Weights of a small GPT-style language model, trained from scratch on English Wikipedia: vocabulary 2048, LayerNorm before each block.
MLP neurons of a small language model. Each row is named by its layer, matrix (down: output weights) and neuron, and shows model dimensions 0-159. Each number is 500 + 50 x the weight over its row's rms, rounded and kept within 0 to 999. Numbers have three digits each.
After each neuron's rows, "fires before" lists the tokens most often just after its 100 highest values on Wikipedia text that the model never trained on.

L4.down208:424409399471470516531505483588537499525540453404586552473501476478555540486517589499439538455614532462450412442513403517536472552467553502540518453518474538516447465570490510514557482491527504504473368499473513485524449492533420468463509513506675401498520609453422455521547482457537523610512559496458506415489508588459510495488530445548521514502479489519482438512478519498552608551565514516451447530564572547560544435456518491481480470498443437462433561466498437471601578497470421
fires before: " |", ",", "–", ".", ":", "duc"

L2.down242:545565589458436541552539449462487468449529568510504555476420513466460459532480453537466502519506532493463580469508561514458456512516550521582465549466527518495469517483494524439557572452498565569528552522459612414533409476464498515620430559467498332500440564478398483485485527519487461471533488427562469506557456535453485500470483409479592490454566422561486387502461469482495481526487591482546539346429580517448566600513541460484523494477467549483550534426582519479537509545459460
fires before: "s", "struction", "c", "ne", "tri", "ce"

L6.down471:548503583521487518444480484434488502432493483554504515462476522522541531552447597535475515476542515497482528510444560568517501497474560566556554483543521531444491492623530493549519505473518539446493533450580528499445505590400497505484445396538528460444396512452427436513433519513489413622514485460554452506546402449496543503452517498476482511482472553459489629484507515521441463495442557455573560472624489548511498532451470419589462464464457329379489574540462506482596444477533443
fires before: "|", " |", "s"

L4.down237:485491550538546436550507528473474497541558474429575504529495563438565520441520516620529405535475559544496514437446427567491524474334472547497449457620532464448404556589456485504480569422527529565472413565472511542509519435564598475501512442486465514471522547515435482568459522540490500545460529427591411444413494458454521450518439589537473520494550553540421448482523467491484520487623546472574474446582438477402468548478486435454524477534492532487566533548474486488518449516469499
fires before: "\n", " The", " He", " In", "-"

L6.down620:534547502645534483549502491433504546529492470554540619523572556415469510461480504495457522407555489554483483560530554492392596450466510528531505518499516433425567454563452498483341474366494482471461467535575599559477495505476452449474498503467443532407519507437474509478474575533525554608597514466436583458452536515437480430450465488467439480560505543449487479453504505469485465501557553515462567439578519473474487470518516500535550573508516476482528558427517506448568401510599455
fires before: "s", "or", "ion", "ed", " "

L2.down555:483459534454459472451509448519455533493531543458526577481444481546466454491567540492435586491477481527512511350467521476444532504486486543491514502666538469434497467575523577488439527480469542496446484555493432487449379606522608467469472561436655416501530578520535510525533519472459544545432470464509511492571435514370462470500539626526575562569456395543552494515506513527456575464500486447542485495534459474481435526512528419471447476576471559476526452462538484542466554515528463
fires before: "\n", " "

L2.down106:492439518520530437507504466388451561585475443417502544454479566461485451555475537487435555552429501549533539544463410396473523483470617438536482531478556536567435523511515486447463447451497433600517572608521501514492498461516550396486506499466500427563438510536507541516501574459511520457596544520505472430526530528529472467584555378520526413535443496514490441461433478469526468573464419496505456512535444451538566535443541482613517498466559515470467464477596589570573482504613472
fires before: "s"

L4.down305:463411503537460577565550553556419540548596583481430479517428527550474510539458519529508414523502538486490503532516502475535507449453414563491483485402545469543456534564486567455442524416489521519491462583547473529530434647411454494567567512537544505507494497465552549499443520538471583489515518438523525488456437468526453528479514515386460495491475520571662582395423465589501508443528477509465557462483537446498561457529492487528421407465559593433433483550484529476413468467465490
fires before: " |", " ", " 2", " 10", " 12", " 3"

L4.down472:539488486505499405493504523435479472491614515536560508535442500487576476434574546559484507617505477560588536482432514501459443449524570489519564416526606511548500444517531498516450473554532526512443554459466486502521480443580513387463457511431469454468478640506444529485477491463460512499481558549542514505464486425507560495511492448538461495579568442514482476578576508480469457603421419456535454465502562488502344459442513537533399456516407420584562479554560466518456493556582458
fires before: "\n", " ", " 0"

L4.down624:438549472497470558492509571535439546485456427474549439445452459557522493555465551458426494530534484381422403504516476515505581459599487477557416500502481480435489543476476483537481554496519523387479565475423479569548444514485510434584448549473486605542565548496434503484473438415559555498549512483508559456579467554523483514516551478483521592489450606438560604603534485535464439501450554477450554503507493417527588540483513412546475396498494617499437521446545513518477563507428517
fires before: "s", "es", "it"

L2.down78:429510426484542536483409564494548596528454528525461537588462466530526501421490450517405508473453532523502529467480566579496446478487490469455436550451521519515524396478567389518434428522510483477510472554521617396537450464518506434525458450495437538405482449527455506463440528526547564485431419535612525531513484492507527584483572398448503468525455569513434562503430467547593472507477507517530560548504500582579508579470494567594475479468445481421492457570530603456566534571479466
fires before: " in", " the", " on", " |", " by", " to"

L4.down615:616461477547554559389421540586475557483509589426461525538551516487565499603516474504503517494492474387498523479481491560434568412553535553522439506576559522451510467435437548484501565474398484448427473542444530562427523481549446542506394473459535514531536444493467488515492454520583501474477487524542458478502546441477536522529505479524607560440410491483466489478516439540499547483627589469451470511347429566504493615505511559443450513463496498468485550490577517469435434510502530
fires before: "\n", "d", "ck", "y", "de"

L2.down564:537525553470538575573434511500515460507516476416472562490425491540476476521527422508448406524494549492324501523467537570553387540477554432538470483461565456486519529415520529466502596475554435594458530504549554543497428485506498452533531475538434531537533478615467404510446517484496439455601523519659522498526424484433502582539516521533481473392603466531502478500513525510390536492518503442549461435587491423465468527518455521526455512506454583536480530488548497469492518409511544
fires before: " |", "il", "c", "ce"

L6.down421:499511493548578503523514418485405521552582462448492479490528446444586409461531461520471488500527515520491515521418468551481458475426525573374427523540554468534499412497465407541413531444453555501538527581450579501402510481453567561478485595556466424507536448499519484504393560535473503558587560514542502438491446493610483517424516556575550498501596542509480441529434429467502543501467381562534466539554533538396475518523486458470578455544449516470510526543586538419521504440535508
fires before: "\n", " The", " He", " It", "d", " of"

L2.down263:584472473524561414423459465457449536524537491501528483470502455554497531463530493458497569481530610520529483412534460465528508449501555565513497536476505498430549490519496431523467490470515532545450557520460515497538500475586620568440473543436450562463565571505498510559480493473508543431503487435580549528546457516469570461470464577431472553436570405501479399450481601399372501583499490508611380465525427407519515490467530427462452484466569606521518539505584481557544412497495546
fires before: "\n", " The", "\"", " In", " He"

L2.down32:503483504481516550515459517543418538534566576539569554491512536497509536532455530458442485463531576450582557455451449412484548581483504524560425528503635448428502461472510452484408512469544463449445435488500365519526464545559514452446517521489497529618476535542450585538560507532498518454490499384606516542543438518518456375416458497476593491462490565568478485505552450479491599588495480501419499518483483433453489447371534546460546530467490513518551563445488439486558516559511424
fires before: "-", "\n", "|"

L2.down562:623538543454564531449529495562502447558507586473497487477480564458487485509451551479591499481457560539527560453464458506547580477474535551517428556636458464461436499429485484395480548490568495435549451477529595439535438486480458510550460437426438549494447623480426552522477552564532463448450526473507523468504460548597470415453543490464498452514417498522491385622524513462421599502512467481449540576399496490456459528460530484531473479479531527448503482466472583480621515531508534
fires before: "|", "\n", "\""

L2.down327:422516478416518476483454518590531426462492539509494522394376549480505535461459458620611527527509446554522545547502503590534527527522497547570477512548469447465491525441465629562489462486444568554463469415465548406521499470553536601553523430520450428576464509395397506552497438427506445528511459531402562512521544469544516480554611505527518511562527555490484475438492424536558427492515489535502500480477513463531511489561441477445534516468428444536467414500497439512400484557510577
fires before: "\n", "D"

L6.down270:508479504537486457469468564515536480450477512413488484568429472544452431533398478517425500533469507498537505545370437467519542540562532487566474545599437516402524351561486445558513525415523518520480481487547505501471526501575521529562600463469527607515494557503529516455528542456520515473521491435611474564572480570479524457536593566462500435498454453528472445484540522484510577503365485443441486506482457503522588507472468457540370534422531550518505505516626458446497502411474580
fires before: "s", "ic", "er", "vision", "le", "om"

L4.down525:547458536510475463530528468640511452542510488477515420502547443556467449504432391561554390511501512433437472499574569436564533484525491478519494492577471519542495502471553494496477501501541488542455386487493467559474476559460456553518526474428590530442510368485457481584430557515521537554419545404516609484468464505525522499510448543530388488530495454536518428496469512593550542459544527575395509554456482466615507463552439483572513480530500582482441458523490564593483470381475522
fires before: " |", "′", "-", "+", " "

L2.down57:540534373483576440564498523575507429487518531495599489424519574581427474511573387547485400493506485549470481514473551504467530501517409500504479496400439515462495564452497466455394467613474513464461495457545585483408561584539483465526508442480518562461490620522555437534589538561478440484440546473453467530482466498412521497489484579509521465522544482418456465479487520523547417567471489500523565524517521540411498478475457494575468419522490518553597556609513444564494536481417487
fires before: "s"

L4.down316:436501550450544547525453475519501559505565481436508506542499560541429504499495536529501557484509458415504525471467568518390455533438492486436463549578458479460466537500565518501484684495554503448487398509463492515531491511485513497513470492552496487565511465536382447436492534426498513546606494431552470500481424531415531480491520575520564535505456550561603383464498465507481608538514516482438455472635449465573617520376440538487501418489474489529542543485537490580398467524484492
fires before: "-", "\n", " ", "C"

L4.down181:422617597487480462518498520477569475507465560487494514575570432574573503449527647456534455506503484507491571481335580453473494432495436498545478512572527477417418475472499517561542555503461564504463534550497533499423467457535555484501587476582529441422483497404453518551505569541581464556452504568477424441547491509539482482398409558446585447481505552468560470511489500511541497434439539477444489488537473513532513515544556400427523486440555472510536550485423526519526508412450496
fires before: " ", "•", "Q", "-", " F", "Career"

L4.down144:452471525447550511484484520519535466469529514444553424429479550471496563471487630477535484519431433407525547443433530494406472510600485421468481453513577566513437543506485467454543509460463570487534531433517576618445458460527516468480530452540502492545477470463414546506517605532585528527525480489503498453445445447451406522427530572563541540592486515515505553446511429493590547502439497512428446585488594475446489569445482541510457467543499513354526574500445547640551524516498492
fires before: "\n", "-", "|", "able"

L2.down383:500509492440424531437496485428592502491524499538472415506506448524387411484548518583491462487517443497559441509557510591483527504542567489409490617605461441584488431489483530597496512509423571467538412472402488524461528464561502575495505487423493483529528499461448525474447458443484461500435487462472510572509602495448499546430489505549527509575512485476459518477508536473614453528508581524540523436560479444538519508432578484562485445462426480614528456665446531549529473457548526
fires before: "|", "-", "\n", "=="

L2.down353:560509543503434535499437469483423543559572523506480435470621447484534455521556612413488460459517452517539535417504528429492467540549420505554511397490534516555590451538490550476510502551408542466452512505486398412514454426594514571444431479470507482492557477437426493431479481473468454450460495458505510527505624447531584570475510479448522535551460551553548476491526478502373547541436507594533457546516541494520548483550479528495502523581483651470426537568414506503556474499447478
fires before: "\n", "et"

L6.down37:502562550434450496547432577578496431523409418501464475542474510526533476519468569553525582461527523513443495483466573488514544524436684518536539537536511489494468560497473510524529563416512545480420529477543556448494516410419465534549525434470508398557523535536478446575514580473449452560472504498535390528475524442486635538528438487601574559442504548449375412489483531414485475500500463463543542446532476554437489429471524500504497471528596501490431508577463498475487443507459436
fires before: "\n"

L2.down190:535524533501582470524593536433509444437512532519460503476550446560447427550461496503468483495422485485513478455498456493528488508522500517475507582527449499495559412592390424414527488500577435544496531420447547530472504522437568599488473504493496507449493409440495572558531338481590447479504496518533458513531445462560506504569430596520511483545424520472481525538397496506397524477480515513491477522429518500566608553614481409538542460518506599458491439508460509532598437545579567
fires before: "\n", "es", "up", "or", "er"

L2.down273:499466490432553493500430439558484487502543512389552404485475447583450531567480465461483501522544538498487618487433554505450447561462512521471457451436562422591528458516499558547476496558492511489604547545443535457472507527510490557427518511455441466561490575480478507531598551536492413530491509426469557499448508401460513467529557492520490486538501495371490600459455474548491497474523474438536477605533537446424546518503604534489501450486555452625448531463567421409569545400587490
fires before: "s", " a", " the"

L2.down537:512516377492555382427484545453461509484572506518471505527456516557487507562478455510503415391561413446382548525508573511416496538435487499525459432442559495425532528503513501517451443590579541514499505575506507519532598528537531442474594514489517459515474467560517576561588552532475517453498469435485553551574473506498531511475421542485491480456527532494553548410491502396554478461495468483436410466525459524588483526418464463523476591430463507520609546601488497515522587501379518
fires before: "-", "\n", "="

L4.down435:528521610502585466532426519538526585538554478475472525476491521494466498557451492442478469523386483438489517477492512484422553479519426470522410446579492533492396491498523448486521543485479555500563437474519505615497510468585507475473472446443491472517394490567448416551450544540536416483564405412573538480570499506437513520427485589543554468598434639608535527549537498546483503526492440475434464564445431452486561542524510503557530534531522477447495554534533543469494512365456426
fires before: "\n", "-", "|"

L4.down73:438506593558516568517469497379608481579539493461573496544526495507454448476562567545502451489492394473534455522376492508542480517511486510545580518583456551561543525525484478488417580523508480533502445464498485434468519554498439517562542548474416398420519478456486449534470499438527507477448519489473467372515576520557575462474569550476516514502498478570544483485556542585455486482542527558583459502489455539561531459494469489337504469523535411564502468446479490476482593489376401
fires before: ",", ".", " and", "N", "ten"

L2.down417:397550470401552422449467427518578479596535495425569506498454510531588485501432604460505402532476551460527501456577557503499389430594527465488497420509519445497548513430609408605488509465514634489451529425534491506483568487479476530614454514445537524519458514445359524584481533461548530461516527522518527529550498495552490522556535501565559577492416484524527518485511395534452498483500497504550489476521462482458462504518466524597484574497459432507453501555454467494456515432481535
fires before: "e", "f", "n", "en", "w", "ing"